Weights of a small transformer language model.
Architecture: RMSNorm before each block, rotary positions, biases on query, key and value, untied embeddings.
MLP neurons of a small language model. Each row is named by its layer, matrix (gate and up: input weights) and neuron, and shows model dimensions 16-111. Each number is 500 + 50 x the weight over its row's rms, rounded and kept within 0 to 999. Numbers have three digits each. A neuron's up and down rows have the sign that makes its largest values positive.
A block is one neuron, or neurons of one layer that tend to fire together. Before each block is what it responds to, as a language model described it from the Wikipedia text at the highest values.

Mid-word foreign name pieces. Word-piece fragments inside multi-token foreign proper names and Latin taxon names, e.g. Goya, Penseroso ed il Moderato, Acheilognathidae.
L8.gate171:502479597546533598581458449470495476487560470535431400402444428514455511472518536551503520530506362500544540463519500526538518571499496433425518455559496462626542567480601448476463537450460521420639587435492591485518528530469526505614496506461519543500573539534478528529519461532414498474
L8.up171:539443544603488537488491442443451491461604437534451496489516533516536503498466520438442452471524532601466491524460478569505555495430531499487509514535550530459489437444515503415483526536500498575476569457546550527459399514512603556509499548402471473488448429563409451572461533563525467562
L8.gate393:469519560482550548622459483554435455479493570502516411479464464474452503568387558560423525550493514457407538508463514426438547499494485577547509518491474494509499457493484466426443413548559515520573627436532503555556433480469518484524601533457559424375428580509508543522419579462455465561
L8.up393:512526447592453459624440512460501466505592457431503494495497502540541467477537536450499477434495447491433439464479460459517455545537368493489623531447452431433441526426511385525563498509506579508587542474545460467461459485479362545548509571576522571521533503527483516479488419483513461519
L8.gate571:495581601524460515539478510515499466467564607491432369412476497572488514488524527472496493548492499487573556521481526472520551422500502451499505474526430475420626485415544538401557406530454438607541481527532614383540511605540459543423552495516478426449462543499497504556488453526495519504
L8.up571:495489562378421548545484536525485586443580522539502462485451503481566475451539452512585447507500440512470477492519390508529540437389507545531444486503565463385444401522533437517510574472556510477518498439549569538486480492583431461491424467475466531505524594508495474560484497463482568451
L8.gate878:422477495566509480575461557413461432445504504459561435431484415491533547511496409577523525519486466480444469511489538496494604545497474503402517523462450433404469517413427508546413473478408407416585503473568526535446484511472610519555439592608525517466504431527457492516527443477534466581
L8.up878:496539597501495479441501590518506503574593576449535551494512440503476562488502533510425588490540594476503478417542523511540471500526476426480515524454490463461515572464473482494518468465459493578535569474475492428477471578524472441450525487474437507553453586445519504485465367570538465485

Plural noun subjects. Plural endings on nouns serving as subjects, plus plural pronouns "they" and relative who/which, usually followed by a verb, e.g. larvae, cases, clusters.
L8.gate30:442438475518546482495494466568437442529427495514559493448498530551499467556504507488483540477491551623476600560555502529520572582459526395621575499472555488511560487505450554543503421509582550573465513426529460537523574410531435483455620542519597492488557541525533542398530542578591480451
L8.up30:489543476449554450495462523550488454544460407513500482465472509482491536461484483574544493562477609493497457500533520467411548514495563479447529594459462534608527551417446481491557492412582462454514557472412515488521482491402495526527453429444515496452461562483439481493469565464494471452
L8.gate256:486522483470511527567508453524449460537452499400559447450493509488518493577553518469558473546487465357550528472470526474458536556552506576547427562433529503535480499452519410484514538501492428539418467502608509555503486464538558529490572613526469542438478406499478514476429479578528454446
L8.up256:424622523465480457566410515482511573495412455483485481488546557459497507523548518485513604525460388460462578556523578472466560567501582511564499418472524475596494507452400502385545504420529427512443439439394512531444454483528527473562466566462469503499408525561474553525460521451538426417
L8.gate300:388512561675594456488460502434554567575436470520596558479446486466473483465529500528478491452470486500538433543582482481539564584408558579510522485444413499513498521455453559516415497546489492541426517479448498506447423515568512503613566584537427547495505522496466485456537577530515448469
L8.up300:348558565527476473469437449484500620612481518466491479484496501489472595522429406527508437433534520495499509575546454482433504542427490481511584552535437507473494437476452480433491432376411516488500569424523493483482431582542561509534571528521522526442611553449449490448510495473547422457
L8.gate622:422453563469500408594490470388552524645546427419460502513516451478476535516501474499550420550502630496495503428499571504440468584454544524592522481520562427617576521454424417489518493555550422592454479576486444559504525443517665506580487537465461577486449524495472586389513484478469530496
L8.up622:535513507504542421448527448522512483499487511477509485446494465435513477519484445499606520494514548528518520472489532552512480561451523568600362499508512490523489504502462507381466526589463401449434502527504506452473475487548497551575494518444370472453511522461429489452589445472514505464

Foreign-language word pieces. Word-final pieces and particles inside non-English (mostly French, German, Italian) names and titles in English text, e.g. chez, Professionnels, historique, sirènes, Erforschung, de.
L9.gate334:453525527477508597484497533388476455522498377477543517529471614504515597435495500546555590434540545482410502560522466491582373452562522511600419441488447526509552497569392403520471560449543470493459452474568497558572467631584574572494560487469397514638479419544449522442432552557492556562
L9.up334:493520526483580407508526523554540498494479473443420523591394544511548500518503531509542577505523532475503448422491361436539558547376522458572530419419468525472542517573558522499413589428545518522469462443489547435426513456509431569544501486425545482560484386548521478409471507497508514518
L9.gate481:497520466551540567516475405419429357478513485564495518564473517494502494590518475494537543388476597472583487502454413485581463503555419527544512468465383519518420571544497507500424460431399537518453495540478596521478494485480477493448446532574506471529448434575469554499453501448515499443
L9.up481:503510557480498399552566558474472461527607505476527448547581477391506498453436451550579493511495506438394476518427460530492452424485462543547596388471380458458427496554594628531500569426565489555505489448592495535594435521581516390524476472621471482536439463531525555519472560549497522463
L9.gate526:469508473549526477553465505524499514414542510540472468448565431459535497484524560503455610398492449496430438520430493430522513515428443491481475451589477477456417460551525550419430551451456552496513524487574488611422570554515552496572526480615499502546473476504470416544480500536511588425
L9.up526:440529453545505458423507582431496530525587478582474447518454519459520539465585475449518448477398483444418483520433475569501611441495396525524519464480445498504503473552437479362441465499513467420618497424552556466399468450514446506532460449533455557527487493559434562506531502454436490581
L9.gate925:495552515421535423406609577508491503495522435520507499539405602474584552530484488537596507447499458497525555498508510420471516452558425560597482416458488542538460434544408538443433510591520520539461425487540523499548594583457522462423530452570500522586454455467569619506509468546522518483
L9.up925:433513502548644592493424506448470433491493467647542485510452558492538520616564514471503495489461473493580387452486576453589556533489523534511466468514469565497508565517449508515515539468568502551508577489455515527619508439527467514531486501568512493533528483440497507459490527535487531542

Plural group nouns. Plural-ending word pieces on nouns for groups of people, e.g. athlet-es, art-ists, schol-ars, employ-ees; also whole words like people, children.
L2.gate399:546533547589397488422477484445548447393424498378462537549496488520474478428509442524484561485474508462474462579510547505427481546485557587532451468443492381538594457509488478553511446503528485511463510515526507494489494495586532550548528478485441506527569521467565471506525606548539523575
L2.up399:461475516555473461558515479462505491491467559518422470500535445510525491447504511483441456464487484544505420538537596387409505531468598427504442574432363454509497542550521438475520557440501474442501495542549547507569496412409461525535487519573449504442489520523440531534506521481468439470

End of first names. Final token of a person's first name just before the surname, often in tables and lists, e.g. Pier-re, Philip-pe, Patrick, William.
L8.gate148:514510528550495540508515511428507548480479463525449437445516655513491467505506502466506498515520479541467515562519502522432559576454480545484442541508604511425447528495510547573524450519601540443489466436502565526573561506533506536528515500475407574525548489459457489533524488470504556457
L8.up148:554494560503502501510531489470599522439450530468525535461449536498431468522501522477532432484489537512481608471475580428489502513607460557493504494465533522546578427515483487549449508497462550477541348404454434489469490532485506491490515478533516501488555464464477449469526546508588505496
L8.gate185:463465602650517571507440475561445465472470524567462528454492564401488477476508511469496447480474546544521485416454576547517535489529552556567465537523563423524527520474488494428579428445553414494579475545492466434472433473560489446408568456463556507496479482482551493545514455435542534575
L8.up185:492553482518472540473518539505454509542482446575484313495503594505508443491501557565456471516468524493487477422514548522571445520508551540517458492492538516475497494479433521493502542532573497471524489543577481400591392430492531525510452504449475500519464461619566613484532555516490495498
L8.gate469:506501456543469470529497458533456530489514549604481540421596527509573549492441527573561545546488429499593412553499435528547473466557430495521567451463474444518589476563632431428460515484505415430489622484480530482472465479523498465523532631512484571562462528537617626528542505486578517527
L8.up469:511460452457543493478425541494460533495565434525496462498472567479582516572553550503572537540544494529430429429480386621492472512559458531529519425533481539480403399511510524462475492437507553532492509456488483515635419528400567553550527436451464518510420502467446466420502427532553557526
L8.gate973:481538465492464371428660489568469508554550506556498568576604547474468487467511476501476437519456550412505397545469532512530504477577438575506513497529432472461352383486503550537401507533392563499428539479507431543465497484576542506466502596482556538552426451507533518446519533534496535459
L8.up973:487406550576428543473412501501501459446540409535547571499489459423531548498492534423491469465520523557439501513571532532477596472492520573519484493589470527490498543469532450524366413483472600534542531456531604442533461500548553464399521502486620432504453482456458552521469451587466534516

Music word fragments. Mid-word pieces and function words in music text such as personnel lists, genres and instruments, e.g. acoust-ic, elect-ric guitar, Ly-ric-s, s-oul.
L8.gate143:515501521520492543518492552510507633490593550584461543490460522576490475484582515430509552452473571490538591568484565454452534531538484503485474455508488578515531372574495425504560476437461512445519557482412557498508455475536437481561556503441398518464555513541560409498522525415470528461
L8.up143:479557475473533546434548508548489532514460490504472494536554471499471522458438423433542560555454425467479518490514571512579457543498438605544543582527419501570473582588423430523467437550492461553529510427557432593497536527560492508579483567530487433432465489517459583637600586536543516536
L8.gate201:455512451467511499470524552465551545523471609459451482529472566503525488525502549468469409499467439388359574421531460397489537461524510443425505578514516600496473489449546522529521511563512492624493479560550478537539479496522537579454441451562530490465538524479549405579513459523551487571
L8.up201:511593518550548405577585543478505460478477484503411408570484505490474495427521515514553406442503517532529419479571583571479507607509534473489548599527476413584569459480529491495509519519494536365547410414535410485440470496554449474463422476511433490520511502496497440475531510526493543521
L8.gate258:472549523480529574484481508479485517471511427488505495527518471504581438464435456545619476544555508439415462486481484533472565496632504574522524517532528473496588543538510568519525507540427518512533474573578458546494449514480464502576486473447541521484537484504587537469523501572521585537
L8.up258:485481589469485554504447469559482506584600531534480514479490470569524450577548565496432538458478460570389421427416488519430485505503502535491548559575512525476555503570588496527458550535482508507518539500444500512575484506559502467448516529580487417530537428486569459591405590543412466492
L8.gate907:526486503471506568608574539457475548571476611510489419442492588452505517551520504527534518566528465392548586504484455437563420528529532562581459446544502439517524558478517573510546561520439536503440495494444519539571460473527369542504536502530566515513469522535542464518569476531504456547
L8.up907:505564579524547437564515500391452533552537510484497500413432513475522510441493453557509529553368628518555453504427463499408512409498546529538424457515485520534529543503529525538500531564449463544573504522461398506507467466413506540471485468487504482487532385534487391423569542522458457456

Romance name fragments. Middle or final word pieces inside Spanish, Italian or Portuguese personal and place names, often in lists and tables, such as Cristób-al, Fabriz-io, Guar-ar-é.
L9.gate161:555622452438530559577586553509480509478565467576489472518524478434529579512403487563523458444509510502464462407502479485475564460425565493577510567466460512527482524563500507496505524521519512623479531543484529411561470535535476500496419488493459517564520586493479484582472509591479506518
L9.up161:520486475440532585492477399526532489490620459458554459563496515478531473556575578539421476518536535502550492463509472489515469456486470535570443492464506528434482490460531527513532486444499420556578474521580517484501441517530477497399550460442393572460423578416455474527512493453548505495
L9.gate336:516541523520539487545467452502515500460431490482465615446543473497526521462430513434556504418507462493486401538528423555469554533449497554493442579530525440457548474485564531391494521476525530438530596497509520441420530459546516573486465424461453496428425510435474534586538430449464459517
L9.up336:493561510486454504455426498438585474476583506502440502521524510444555576546455527496470492529473501482499505510441520528527512582544519630489510543450469443401542520562596481436490465539503441419517520468576505497569503474468517518568535574499520512520491564488488468454499515425522524536
L9.gate588:546448461545540522532492496495607486544559530539520435411412464523532526505554505490468537395532402505622562451478459558407504539576526551454624484554479433497485423428492469565522507510519500521453488463542425470467387517436512491530415548506544461580461511492518426501441516436490492540
L9.up588:457519553474499546558506416536459433515464447514520487470523505469480484484526383498498528538485655428459509510464432496526493502547544506480531496457532494588512493494515488448493439508375514499492492503560521493484485629449427469491467499522397511525513453462426530419535486527569500409
L9.gate592:451448547570517579612498458445543470506586513523321519434453624441540449503525528475457466484492501471485465444490527612460481503511502520409541509459531471475527409446389419505491492505443508574423548448472498543532519517516549520504535466508464516529526463582457458424521561491508565553
L9.up592:539500495568481545530543427610522550426543472560448537525513493511433526597499475516454406469534502512417500531497493568555497581537523482532532547551495426540427473533512451508471460377461477532455502523496463449499588397456575541490481515490572531563488492581442474480477509441539529562

Predicate adjective/participle endings. Final piece of an adjective or past participle completing a predicate after was/be/are, as in banned, operated, older, shy, found.
L8.gate231:542485510483445562524453477499548511517507548487478446502512561471476618575453569540598584538518541485590484461478563586489526590531594608547510467518521504422461541483503537409587543542529531612569439410478479416459453483563497469509508516513520448489518494474479529553521523538510474585
L8.up231:493475501505463503496509482443570498429459484535492539465534510446507612575515534471588476551532495563572448389611417447485491484544520501520455525501547457493540498510523481561530586494459452444564474586512560480496378472571546441579616460493514480422579514492525445536552581478489504489
L8.gate453:478445544455569491564477458410501477579522442565504498500489470518460428532554502577578373512417579522576468460446386466450494495475443505539544529529563494415529513479449500463449578433505452477501467561490584448515571551444499449659551455543453611513504480488470545515439448588556554526
L8.up453:449509459462501497511529485487483520409433488572391518537449529426530551604439521503507413501403527491537467553565462520480509441465494523539577559470513509522473499440461516467584579528497499507497500481548506448436512500488455656555465496399572552555515510556514564403486496536426556480
L8.gate837:601502531466483447485532494430583497481444538520544543545540492519529399497488480522567429593455450533473536475422528506492445482456440486504449473425500542488544487489522562462484547533535499499500363468545498604454508495550550527445518518564592503471499436497421421566598458450450566488
L8.up837:478457478447515527532525533441523543528452548399575486532545446574508537458501463454505498402571517518520472512500491474488472503396526562527479538474502562536532541480534538510560430553538421567551496431520375439493567468450534478609543494572487626412539434484390501401473467513483598479
L8.gate999:428372603489536515463537454525544493550496584470456555485501501414439501531468496453528458439486469433460538586530380513481505535467491535496505568497585559497579467533483584519500420557484468577512468555522540609497444498499430486529629491572509559576583474481548436378596497580460543536
L8.up999:418484466582547446517532504483494523554527461563476395473522531551484475513545568491553557490480525512508497426501487478458515444483484461513501524493535489398436540491422578441482507497456453585477474538557377484540495441398480477531558395466583600515544553460525529450449669486564458516

Copular verb after subject. Copular or linking verbs right after a subject noun or pronoun, such as is, was, are, became, mostly in definitional sentences like "OSM is a…" or "Alcohol is a…".
L8.gate69:455490452541566484394506572497511419535586586473477580484496503590623467496539438557457461502500413534412499561512467528446459501396507442525454555534467405442530414584529452520499493506483432519547464492404474423533564483506552477371589513475506477494583476458570477476463518424494486506
L8.up69:459413491463488536461527451531477458524503529539550434469424563449504474553483498438452491492495553583520509549506473481480475564535432560543445448530499568507633562480446450416465581420467497558494461613509480383518457552473561441565481539522464534502561510463538403533405548498483394521
L8.gate150:446513457548407498456429490522432381478490609571502479468546401524477550480525540486513467501371444520532489527504489454517526505524502468478474510518597557453489599538492460444491582464578462494493476546359593494494504526567543461460452659559503549464595513387537473530486458560423540556
L8.up150:543546517556490494476502388487450452451487620457598455495507503465454534647486582544444466463481591553478522442489582378548510431504548575465562452482575542458413541466452459506556542476485465524416415436436519468452513493472469456575511550526573551551545509487527598483590498495456519533
L8.gate755:546575482461539585438447466515499522455552589481466492577441511532441490526574527545600495493509432362443535579533619396462604547542519415505477524521463554483616599510538546504588471470480479472534489593513487600557524517521459479489507579521461515539446478533571499499548471463565580477
L8.up755:444492519373423532486402525494544514460506491529486503468532469490507441569530451590554465544521487466575444445584462435513567462512446553471547487367556539470536498425410483486546454449449471439492509535589494417460551558506539445405425603536535603542431525461512472528524540553485485513
L8.gate835:538457457486469578530511446517515475487437579497481504476500506420586558525428565480420492501443543473461425593480482502445523499461483527416452448427534479437534591429526455475555456504468572486461470584528483468433383499584553543565508657555434463479481495398457566546498549471518520454
L8.up835:528456453572545520442464435483540547541436568444547425564465516483530502581478447489459523465491446514465569483484502539508438463430517423512607492574480550496417515488553481512550565444523530642479559471522458572477487517598528542522437511518511464422507376454490556549470549468583590513

Sports and guitar vocabulary. Word-start pieces and function words right before sports terms or guitar words, such as qu(arterfinals), at (the 2009), elect(ric).
L9.gate408:564462500518521382464533450451583604579559490476536420513566486505474487397558497490525462496498493488462580374502479485576534599516476565481542486552444507487471549533527464486514516618473579502447575575488442561470501532530564475533539533533435447470492518526519610507544474531481523516
L9.up408:597514483530533456550486458490476529469471494474514443425580563475521574494568493508445501434477439442572498402431453495561504514557417516463472550509562545524583502489537514542437439621406558465400508582469427527446402540540465548453465497529495531516513434501475523565544488516465524472
L9.gate547:501424442521610372511515426540537459502446455428548535544543596467464516524527413550452439491456495565493519366582487535503414583405416581554513510536448483551523437490471405540473542556534494435467530532529498493554425558535489602539461449413418554447410483590478582490497514478475448544
L9.up547:493478561538561530488474451388463483432597496570544484476570517525564471511480545439573491404493510472482543543498395506521434443491539497524532449474573493539533502528623529453533527511574480403404398580415506550507415617510511440427446426451482571501481580474497510541485512529510483539
L9.gate574:534437474422493472481473554544583567417520520447607418527423531499519536446476503539575546524471501466558537449520647468474481479514516468472583435456411523469468515530549539503515575572507530451546491506545505461592524490524496544481497521489495553484455564501518556470474522490607518486
L9.up574:542473453471345489502464567560594593475491501538599454544538438491506502476433444448526563455453574470503525500564592487504544460567597576506559509446376500535608546441520440492518530638458443473406482499517445596507486536495519494499481478486445515425468491449462581530567509519485563519
L9.gate742:477539509548510596554460527478490448583583526494422476447432420534522529440461457479516466515511477483471591483527533530456485570471439513449499497542422556534458546503479548477501488393456502492482493495506482564535482528555546552468529472478550476466586457431625461481520477587527470559
L9.up742:532560486507542505570530488572437509481483553554415448547524452460500601470483471403502520568514521524509532485575571493549537597523473596474454525502509543489539584522532504478475541398497486375610561526575406445490517480469448498511553391582508486477568503525510490552547534448435470540

Plural noun endings. Plural suffix pieces closing a noun split into several tokens, often before "of" or punctuation, such as initi-atives, expect-ations, un-its, fox-es.
L9.gate39:412532502480494520457490502522451515548459511457458574547494492487486560623507442552563411548486541431504538537505440483601498430431473522548468519551475500387550631470475442523546592550556550561443541487437501456484517472472523449497504500536453538402502629541483493490457478470595430489
L9.up39:389541494429501367545502491454525436440538590431462535561512551567486445572531479562508553482503454502447477576495554497482483462419531501487451497422503580547512515452466510419469479506474534438485503468394548504536524441532542561567452498495425442436439528478551479468509521538552549474
L9.gate303:586493355484507420542406493437396531461545501494570511530514595515584511516556469557504541433458537512565518479520510508607638432508458535534471407509490435559498542478409534517520476443558455450499499511565503466510509582466508518471458509504565535539541578540460503453560563478522545514
L9.up303:511410487489446456498611452535509505531522458489527526532491559536502491577526469487460555561553457435519452585487481449486549525563472538492478441572501570460525585496509534520539522444565468530444511537489548492486549508531514544532513439499536524494508550482458495563503542554440556390
L9.gate499:477509521621502433516481399383456491559476488503524375411521551566505521441600518522465433540546503465551394421593542519474528494444483444519500578393499514478540567395423435573525423484528505483356532551460544459591607445511601519562459544499496532499530574565519538474391517587507446481
L9.up499:393529557471564490531431446430542465469482466431484562459469520461543485589414410584473424499539462484432561505501521592420462532443432499601454445475498502505477506478504505476458510497433402540462555525565408475557452448565475467530532489485634493583510537500512555534610505518511542492
L9.gate814:502539481621451478561508564484526472523450535447600531474455434577453481515488535475526495464532503562579472535459525491545508508585451473472546427542568501567504541387433487537484504511570459470508525424433471461432483410518539596559496515631385570530450577419509472484529500522653552449
L9.up814:504568515577502523557527488474392450525477401547497554444547454501468575406490586467533493554504456501425505439447553487468487503501545523461591477432425495483489573424460473499546546498495524424481503466570466510474543494542491538522528506518511409495453444528431393492501540454519526451

Name and word-piece endings. Final pieces of split names and words (Ry-an, Chav-an, Christ-ie) plus verbs like held, selected, won, mostly in sports bios and Wikipedia tables.
L2.gate88:493485474448531518495482387477494525543461631513528478529453524544566469499494409436537524569464434537533504379465490527472482463496483463467446443447509463530590516538583464537503463453366465513451450469602460495521600493484586531522402474491424495477473483539477546501501528500536510473
L2.up88:479402531448424420473527520501497578483619543554532452559435501432550507450529491425517451535498411446543534509519409499489505487494521524462432500594524507403525667567577553564533548510462517478478526490541528560412553531555569478511421552442491474611508548510519521437486552543518507512

Word-completing suffix pieces. Final word pieces that complete adjectives and abstract nouns split into parts, often -y or -e, as in controvers-y, sever-e, perman-ent, also common and good.
L2.gate159:515576659452536458490488451468441535476411403557382537526442530394579564448446456532435586460502516443428531529439534498536572570570509554515557478540534485546513539434531567529477526545540519512551433469493518503524573418485492483524432578496496486426539483568524405486470501371437596598
L2.up159:491518506439524529468539473514553464434497453585485463549501586554538584483490518476511498572499511476524492538537485515562685460513493427518392463526525554495480520445496540472514514501484407470501455549500423629493515477580455559593565468540526458548471451606468449470438489464531487456

Noun-completing word pieces. Final sub-word pieces that complete a split noun, often in military or organizational titles: St|aff, Gu|ard, Serv|ice, Off|ice, br|idge, struct|ure, and also whole tokens such as line.
L2.gate943:516521451459524525469493564520542476432501444449451469433465484544446508494545533523489490506526527468421490514513511490398596509502562434520495513584437564529501558476418447550516510559485540572439462562397506495478545413492522449533442479605553470428520512486581483462618503491514425538
L2.up943:592437568474634513420513490451511537515513463583540554450513491623530490453487615549542512477426473548577426527580494473481518397580548433505595479406462520470498566510510492520499508451514492463438490522446503488489567547488479461517593505559416508566479462481564428452496465540541472472

Adverb and modifier completions. Word-final pieces completing adverbs or modifiers before a verb or adjective, such as -ly in relatively, longer in "no longer", and prefixes un- and re-.
L2.gate326:428484530498344495527506474405438420493423580439544517434494495504474467562547518595508560484445489471555514626630550445561534597509532512540566526577447479422536538452469542551500513490512553519537445551442576477469522557580536477440481507570381475571466456482421529486532391515417498530
L2.up326:475519407541462495444513560547443469467514450478592487558524478571531464513390523535547465467442543523528533461522467396387506498526544563483520589558517520341507457563546484508519445520589548537515509510430486456506402511597573486503369495542465544571529454481378513487553548505500480487

Infrastructure infobox and table tokens. Structural tokens and mid-word pieces in railway, airport and site descriptions, such as table headers like Length or Votes, section breaks, and word pieces like t(urboprop).
L9.gate74:609511484587427485503439543522486483390498578519483521501419517450415531555516587455454517516490444541491500497511467466465422498472553494539651542524499560550533389492406450527447563528525468496531430505543529492563532473515549513492468543492475554529473537482459510604439586426378431483
L9.up74:493492481573557475558509510499418586456476540480507563592576530478527462540464531451457571471501500454458522550506521555386446456525461577567580456598528481527467448457480433506515510473539466449442491555510568549511500637440454447531472452408558451563387545535517480511481495435485488495
L9.gate584:527560437464470504553503468472556514535468532436424545548495531471482456489467523507529476472606593522430543470517453448379430524507491493589567537457411512517407525520595434525469504562463472566500405482422483564485424422545449448448523462504543502532487549482587519494483521455447635456
L9.up584:511462620540558491532531512469387490399437439551429504573552543510466467485494632490466563533566575581502565431571494456552445506493536528545535484509511439581477416464557521534492472466413473373497525436595541531432466498510495457440495479372424483451414523462471508441527443442443502481
L9.gate941:533554463430506455590493541561545550508494468390518516674585527444446444537482445503479634538509574532468531514491559543484523504472449447565557526527582453558452457445496454554498532465431499481571506541594528560410456474541487510462517556562521471628500558422525564529496477467539534542
L9.up941:524553460510518464519493512460497549502428471435527416593622472437397452511499552490490477472525539545461508434522528565505545513529429506513520438459487435535516438485525496516514562414460397573573446514507526472541478477442473514564549459581448594569475431549517540496494474485506465496
L9.gate966:532483451526466505465518476580416547502514454414557465467469524509477499485534473501388500511536540491451488568440483409501575537576519587428557489543457487515550519431470560575562492512430420437519536503505461477542478468530493474573446501513664474521556407417437528519538463501544463507
L9.up966:464527456527451370488537468574470418536536492482504567485568463485420521468409450493432468454462452525494459439487464493490623541542480385523582495411595498544421468444451466563462486388429538457527518407513511454506531601434516559514520511602555578488482613525567508557448480496587554615

Passive auxiliary before participle. Forms of "be" (was, were, is, being) right after a subject or conjunction, anticipating a passive verb: "was arrested", "were captured", "after being shot".
L9.gate388:485443443487508513493617506479485544544552511525534562535534508562377546504500469492615455538554446470633455535489433529513565570482482488459470522476401553546502570504576502470544553449479431585472507545572520444556519494499486513492478583488454477466444538544535422495504504523552459449
L9.up388:515477446391556520520548460548454470482507484417510543491426512489485427543518543482612493565549549520376491566496546442487483475432560492499538434553450400440489530532511469536518444443470603485473456496467467549502407513549438457582466435479512501490552577533408535362484502511517521526
L9.gate428:448556494485432495420433473501504437465492578532548555347531458487428436445512470551551438502579489418593579551463498471672481466577462528550431461450430376581559539456537570502452453463443522507533513515529510510532554449596434545559451541450538476514541429474521648452467511477531490461
L9.up428:454519462475497503476525372474542474420465456458519571442559494506470446477498477508571472474482480386618470568457428481504536590540512478474448457562516465484530529565535542569555550417467638527568490510417498480469514424554487470536532478499548489532536479504499453467538530530455563418
L9.gate798:529461468425518489479483525560516450521498474549552504539514507526499425516457485588535525458612443514453469526561508551467550400582574474479442461509497531494418446504528478489596579397505483509596513564534462454499460476528433566472590490553518563466452408449544562515502542539484548466
L9.up798:518530509484622423550516527469535439412593600494486560531483441508552425453469482436484482478531458580433507615459453486490463484542490513501512565457476469462489534533479554453508446445425566475515489438429483567531543551508448393540562401503447525545498480548456460582604565524459475604
L9.gate836:401498501476539524411488476459510496582462603561544507514489507503481580464489393488531517481500364537550484507537567457499444465522484493523507400486464503430493433501480482517529532460495540504550581448449541475466531536478494469428485539579469422559449402467505472469507475528499471439
L9.up836:513550429447572493484414589524523460479538463491505537478504524513442368497526583450460410589490469459573549550517416442500476562445553479601538415402540444505525570490520492559511480518517547495509551474557452505504489463519496497457481507442469541518478510447517582497462542482467533417